python train.py --n_layer=8 --d_model=256 --n_head=8 --n_kv_head=8 --head_dim=64 --d_mlp=1024 --vocab_size=2048 --activation="gelu" --norm="layernorm" --norm_place="pre" --norm_eps=1e-06 --positions="rope" --rope_base=10000.0 --rope_fraction=0.25 --qk_norm=false --attn_scale=0.125 --bias="all" --tie_embeddings=false --parallel_block=true --init="normal" --init_std_qkv=0.0302 --init_std_o=0.0 --init_std_up=0.0302 --init_std_down=0.0 --optimizer="muon_variant" --lr=0.00842 --lr_mult_up=0.867 --lr_mult_down=2.0 --beta1=0.95 --lr_head=0.00605 --grad_clip=0.5 --warmup_steps=200 --schedule="wsd" --decay_fraction=0.566 --decay_shape="linear" --final_lr_fraction=0.0 --batch_tokens=16384 --seq_len=2048 --doc_mask=false --train_tokens=166900000 --steps=10187 --dataset="wikipedia_en"
MLP neurons of a small language model. Each row is named by its layer, matrix (up: input weights) and neuron, and shows model dimensions 32-127. Each number is 128 + 32 x the weight over its row's rms, rounded and kept within 0 to 255. Numbers have three digits each.
After each neuron's rows, "fires on" lists the tokens most often at its 100 highest values on Wikipedia text that the model never trained on. A number after a token or word is its count.

L2.up68:094134135118057124105113138071136138147160100120179203131071147093134057122108143151149102137146121053132069131135128180099097088201139096170107137139143069118142061143108090107136131165138134142240120133135142124184152102121142143115084152147109135089117179149092100158063139111117206100
fires on: " more" 29, "re" 24, " born" 9, "over" 7

L2.up514:119154138102102137163119152164104104126136104120124120131165115161117173154101106167093081144128078115158169096108117132098177136117130140117108129111125118106148152108122094092146096123149121099171134134124117135064145141120168128072118119142136129138120141084156108185061195208122146093
fires on: "a" 22, " due" 13, "ted" 12, "ed" 6, " of" 4

L2.up702:090146112097062143141161141128129176147147150122072116133095116105101060114130176147175091098148091065138201129148149134105165024151093152120114101116105145133129111113141095150094104183079126133184131134149090080131112118187098110110122138125181116132205132085079120167069107161146175131
fires on: "old" 30, "n" 24, "ted" 12, "ie" 8, "oun" 5

L2.up547:143135125159073181105168101148059094138113085124197141126098134108111177127090131168088167149126115117136108129178109119144155197164157151075091113135108139081121091119102088104144139114120113093118118128179166138104145138138173112118119146152155094080083157122115112127063128107133105137
fires on: " main" 20, " small" 9, " along" 9, " home" 7, " near" 7, "ouse" 7

L2.up39:130088170122124118164116159151132068126128117113060130132103052119151085097159159105103084199124091116194099134104144105070216082109112162123121137128181101116119141148120134066137124164155120140127162080087138167128108141164134156142162122099136183116121163095116110149154136118147132128
fires on: " app" 31, " App" 14, ":\n" 11, "pp" 10, ":\n\n" 10, "):" 9

L2.up903:072128151159106141141127091120178115132199119196130157063148135092143091087092162107135072110140134134115166155075115156142085146135108128128152079128144137153146151165118135108101093143145084113183153141132091115063102093133134136117097138084095198113137178203118138089131137147150136140
fires on: " organ" 17, " War" 17, " bus" 15, " law" 12, " act" 12, " camp" 11

L2.up282:110146096088099131160155123100114091072140125171069204120145154119139119100119106101122135147168104154142170122126140142148153095117110103159148059116122121177124114188154138170148171089178117151062160121154142128135114110149124099137139115144136165092199090114119144120120153115110096157
fires on: " cap" 23, " Cap" 20, " App" 14, " power" 14, " en" 9, " game" 4

L2.up938:113127114119070120152099129204054144162186119187098078132138086112165163168156108123125102126097085116126163134125147164166190069113077158116117168075135083083136175178110106161138145139091105140111051140124105131138095157115141121185104133086143120144105115094166115140168142125133132138
fires on: "ced" 16, " |" 15, "ed" 11, "ered" 7, "ceed" 6, "urr" 6

L2.up1006:143097167142145075189152031142153167100138094149126111112091126142115140106108140153157118111138186107119113093096163120148090159127082167121102107139122112107100124152081103122137132139127144153098169111092074144100120091104133183146147160150134116115098122112126134106125121167116136178
fires on: "form" 28, "age" 20, " stat" 11, "ings" 10, " fin" 6

L2.up868:151172128164101133189173063124106061095122104131118172171186140078166117153182185170128147196096122123136158131151095151138113121114065135155158131125150142115099183182043112135156182180110105151112147072141163168120114156102140139110108142161146121108175089151135206135125153161147090137
fires on: " cap" 23, " lead" 22, " end" 18, " pass" 16, " Cap" 12, " number" 5

L2.up191:059093150107114140177140126094140084077165125126060135135119090131151194139125155178144072148130121101092059108151131190124153131161036106123130122112102111068176135119113129137099157111040142090100129122147113131074068130152148112102173167123144146128164063072142141103150152109110154173
fires on: "ity" 24, "ition" 12, "ted" 9, "ent" 8, "ited" 5, "ed" 5

L2.up648:093114113169092162094142103157162136160141090124144100118147089173117104135112101172095076051080136075114125120146159080087178120149104100153121145169105136119099097134154098105184090079097114061151121083149129136133061093159112174113149142171138047113150100094138182131160139135116111143
fires on: " |" 33, "iv" 22, " age" 16, "ö" 7, "N" 6, "″N" 6

L2.up388:106161128129074105102117093116184143107112165076188104130126072146111105104113144189147120164132178185134096175157113136114137110155105143088165114122141103173064076122115114145101134121136146119089076107132130137158153159162165140128125106105144164130136144079153160169116122176117147156
fires on: " back" 21, " arr" 11, " due" 11, " tri" 11, " km" 10, " dec" 8

L2.up292:096126107094079163138095132151040124152119170122126130087131123116114073118067195128146040118123157130110112162106081141175139129168098142157134124140130158083120096096128136076079143102126126128134152141095132186122101135152147189101132172055111122064188166112179162132130152064119090144
fires on: " public" 20, "ublic" 11, " national" 10, "ional" 9

L2.up166:127092157146125074159104150158135141162119096161115103126172129107102102114099117104100137134158092090103134128139043152146144060162107094094122138144167135188129102166098118123154138175091107120123132121085148126084142152121177188084157097134125083136147155036132198136126189128064101169
fires on: "y" 34, "'" 18, "," 17, "ales" 6

L2.up315:147142109148084114105134150116137084138103059130125185123159124101180069100133086184125188199115138141110103148099074156133136179158162137124108053183128137148131110067056166117126128119183133168131113112158107163153114154123091068119135168159144124122102191107128164093123114144129154087
fires on: " and" 28, "20" 23, "idd" 7, " but" 7, "ce" 7

L2.up304:079132096152091130140063211134075109078120106132149126133146149130094107140156087138096116128093176138133126055175108099095138092123110135127151026127048123090101141125177145090150116149096175133136133135195168159162136114157118143097143111120144155105025112161155140114118156172068141154
fires on: " album" 20, ".S" 18, "(s" 12, ".." 11, " not" 11, ":" 10

L2.up107:108056175187129125161119096160101093149176183165094114148109147188095050147155186127138150133124078079141157125127113117120102131092124074142134161156121120130094124119120156129180115126130126122141093117110106158128131145134146121124161100139101142163124176088136113126141160200117141140
fires on: ":" 50, "tern" 13, "th" 7, "anc" 6, " km" 5, "10" 4

L2.up242:143096125178104110172118103122120071167082144167092196126139146096182120087124128128128123079152141119118174120137090174127132113142117087092093150114180116116127148086135120128126107140161099128123120131095123113121178103143152101068143103142154151113146177105128154198181187073146171119
fires on: "," 68, " and" 27

L2.up419:126131111114161104097158151107138137104099067178087177149085110114113139086142077144089130131143055054114180170201145157138142132140151111120180150105114076154114157123136144137102098121135103126157050114145133131133147191131126108114172130108183153160125134095062089160141142130137121131
fires on: "for" 28, " For" 25, "her" 13, " am" 12, " num" 10, "ring" 7

L2.up115:147170112107107111144065158093150083147117208173084073058125133097105077101110187126156100096059091111163049114072119129211137123135117162101117125092144114116101115105097150145130139137146096117106136114150126135152137126120124090118103155133161145120092169092106125133116150162081112186
fires on: " as" 27, "or" 14, " into" 13, "ric" 8, "pe" 5, "are" 5

L2.up184:144118103109130185189140154145098076111087145156102096150164153119064120092122158118163144189111097148114140132109077181103171135060176133100169136103117137100183125113147187080158144143151157176091134082164176154150133134162136127123133128140079115203134129154132153094142161147159167083
fires on: "ently" 15, "ally" 12, " now" 11, "aly" 11, "ively" 7, " again" 6

L2.up302:132094089126105126133154123103147176144135128149089097138180123146157115135074133182157121141140185144117140169118103133070093120105144137113099121137117169131145095127103121181102151161081126186117124113089102120120111111107124127145128127170129075140172102170080157055136181145074121116
fires on: "air" 48, "ief" 17, "ord" 13, "oard" 8, " use" 5

L2.up174:148120114182141141110119084091080073084109092116066147070151142167188157135135136125171087131122110155149182143152132110155145106166116073104104121141172156120103194054101124143166150090213153083137127092194086149126174105141166101102147134133113115080171100130118119159072117144089173175
fires on: " and" 23, " following" 17, " known" 7, "ography" 7

L2.up168:123109177101089108115112146136125104138082078109126143132168077121129175072159078111150133073130120146095157048120112125139133131109120121140092046177127063127174128175112078126144130145094083083139153097143089117073189171146194142114124099141135190126139147121205141125136129125168149199
fires on: " Mar" 58, " Jan" 14, " January" 12, "ober" 6, "vers" 5

L2.up587:090094194130199133163130109166099143196152186072182131096167100097143114140091139139145098174074107162106115129071108114146105056205152111167073068139157113076080079137113100084177156162121100113068108166092111194173132178123115101144216130057095169108131146187129136124143112148155169106
fires on: " /" 20, "," 16, "age" 14, "°N" 9

L2.up919:148128117137145119054131131115203116092077091132149163161111153144113171116118151149118192068188140103149084194113179136120172108116129132088167173111144068164201105026158117181159153123114124112148128093152177161154176115181145112084129177131139128160106103108089141166144121165121134163
fires on: "for" 23, " For" 16, " sup" 13, "oung" 13, " dif" 7

L2.up334:143128126145070143113177142099156153167096129138084160136101126135104125109113142133058129112158117141165183116111169106095163182126062110161106149092126153162157105117176149101154085103117086067098147090137128112058155155172099126080115100092140185184117157170100140133182123157190133103
fires on: ":" 42, " of" 12, " km" 8, " mi" 8, "ren" 4, " ft" 4

L2.up259:177159127117106106137121127099124120115155088158100081143201094155166130140104072140085161169125092137131130126125061168135086088113119111119089090102095124118144144139124118102113109113129180079131131124144092167098183065113134166116151144167130113157094111087114165123141186108117137100
fires on: "os" 28, "osition" 18, "un" 18, "let" 10, " par" 9, "ars" 6

L2.up31:124178077189090128118139085139148089176112125144099161141124110148145075100084147150096080125137193121160138097132121126127147150179132104105106133192149165159129130139093084118161115127089126168118119079131075134120111126143143140147124151139136154096135104112115149170147175099105121104
fires on: "ver" 42, "ö" 22, " age" 10, " Ro" 10, "U" 8, "(s" 5

L2.up852:140112155119142171171114103131139110142157204118149107110116118052091026152095154153190118143109095130143095138171151120184173089132118111116155120109127120129106140174092129126167125130115082146142104194158175162141114117137148120127133115109067163116151136065141079110169092096132117178
fires on: "ther" 39, "0" 11, " by" 11, " (" 10, " also" 7, "ately" 5

L2.up303:138145118134078101225130071095182146066133172150121120171119128146141126139174146133175073165119094104093130166157125144132177137153076115160115125113152162140126098164121137152213117120130136094100091144138084116089135101071131160142147112194172102086180071079155148142174129132121121134
fires on: "ip" 56, "ep" 31, "ial" 8, "es" 4

L2.up209:112137112127081100184118105143189140125096134132106142110165143117170049123145112109099123231173141141148139094126120099150149152222101107123103124193137124139144142129097124082135135129109115205103102133185111132152110154118118113123140207133128129143127090128088107070147136134129147094
fires on: "ain" 36, "ce" 17, "ough" 9, "ing" 9, " while" 9, "ile" 6

L2.up119:135088109093161142076093132120128156151136118154129155131128126138155106163124137115140177153156073171100088146140095153171122105134067179184128179141134151185055118072125071139184170111143128135086114150180172124134099167104151150132151089163119040184134138073165152187131090113114110182
fires on: "," 18, " gen" 12, "or" 10, " family" 9, "aces" 6, " met" 6

L2.up399:137116106199131106160153163114124143123168106124121110128127137146099141169162046128149186145155121151078143136104106108109093110160120088081121122138163093080102148107119118154103166153117183150143128147084126109085111121120135106083098106159163110152054186168135136119178101134161145132
fires on: "ode" 20, "od" 10, "iginal" 9, "le" 8, " mod" 8, "let" 7

L2.up937:169119156102080131116102090167130149129133170139105130081097120123098104103099088076097159123118123151118090100085076170167120147128081132116103142155087165150177140074119159068212151115145115121079105143173138137100143140173143144120166144140110140103080174049148132125126158149098139146
fires on: "or" 22, " as" 17, "," 15, "17" 9, "92" 5

L2.up260:118092074128067141172156101097138154145146111172123130194198117110131094119119168158104064106145057176106156150116092086072122111155121155105111113171089139087181128110098101048181172078124124143075129173135136137094106124167117129145109105128150176125080119109173107063051141063086105116
fires on: "ted" 18, "ers" 12, "ance" 9, " people" 9, " while" 6

L2.up722:146098108116095129089093096096164106139079136085160123137099130066117105115144149116121168148161160190130190128122192068085133155175142122117106152150087143085115146120140164120128101081151101163138110083129073140155092089085114131109175130150066116095130108105164156071107149097139129143
fires on: "ing" 16, "6" 10, " Music" 9, "ain" 8, "ran" 7

L2.up818:148139098131109072199133126110065119138064072102125174108144156122143063089137113131149156129086177042162176097113110140205117148148158169096139054167185108165162135106099128114136110119114127213137113076161115100136139151145148082117109139144116122133129136105144129204180164170082171121
fires on: "ce" 15, " where" 13, " II" 9, " as" 7, " and" 7, " on" 7

L2.up179:143126117088132123161159172132077084141087100119183152108134128110216102090063094131120135166172122048113199128115087112100146102113125150138141110100096155129065150098099087133030120129155078121162099202111166163135220080150151133089118090134125084114133158159132160101079151080164179146
fires on: "," 43, " Sw" 20, " number" 8, " most" 8, " of" 6, "ceed" 5

L2.up171:184161143095084192142113157141122074107070169155069096177121098130137088110127149034101089134104172095094076077068119150140164068064090104116142130134171148163156127160135141116199146131162118134101108176127110094151068148150158163111116161131138148095153164120104096116109197119066141146
fires on: " app" 31, " before" 15, "pp" 11, " same" 11, "app" 7, "af" 7

L2.up162:114115059122148191147106155129152096134089102129143115101109112126044091168115145144137083145149151160130107122155156086104109096120027102085085108146090135128112179140102185174182139103083119113111185131193140069115084115171133182076130124103162140179098098095088103133175140140113123112
fires on: " No" 34, ".S" 18, " States" 15, ".." 11, " million" 5

L2.up384:068120125101118147129144120144123148124150204152130118085189179113144137093157142123122149157112160098165099182143149082101143106131141163149069168117101175158151154149085081170177124106050157151152158121133124076126112125103135103138123123125177078091104095099145145141093124100124200085
fires on: " time" 32, "\n\n" 17, " game" 12, " name" 8, " population" 7

L2.up125:127084199081108155117119059138119165182184182098082162122123122175151130099132150082141100102145062126162159138133088084119149141178134119132151125131120120096153145139126122139156084100139069112171119156170104134130136138135158165146130113125087128128231123057153120166126087079083142112
fires on: " (" 49, "0" 11, "5" 9, "4" 4

L2.up603:143170087112092157168148119131110131114064069155099141104066117088117037136113135110167089149100098187122126164152116134145135117107106094119125071162109182123130144140117176072166144134138174155080141124142099156102100069134126126075132087140161068148104146018154123074087125157144155106
fires on: "ally" 15, "ently" 13, "uch" 12, "ively" 11, "ially" 10, "ely" 9

L2.up887:132108167138142110151083103085096143083141142122099157123130102126111110137110113148160146123172150128165112139102078155102077106141119087096134099135121028119109117111135167137112085174121171120148165039117152189136105055143114151113154121110118131127120134147129133106141105139210128191
fires on: "18" 38, " (" 16, "," 14, "19" 8, " km" 8, " " 4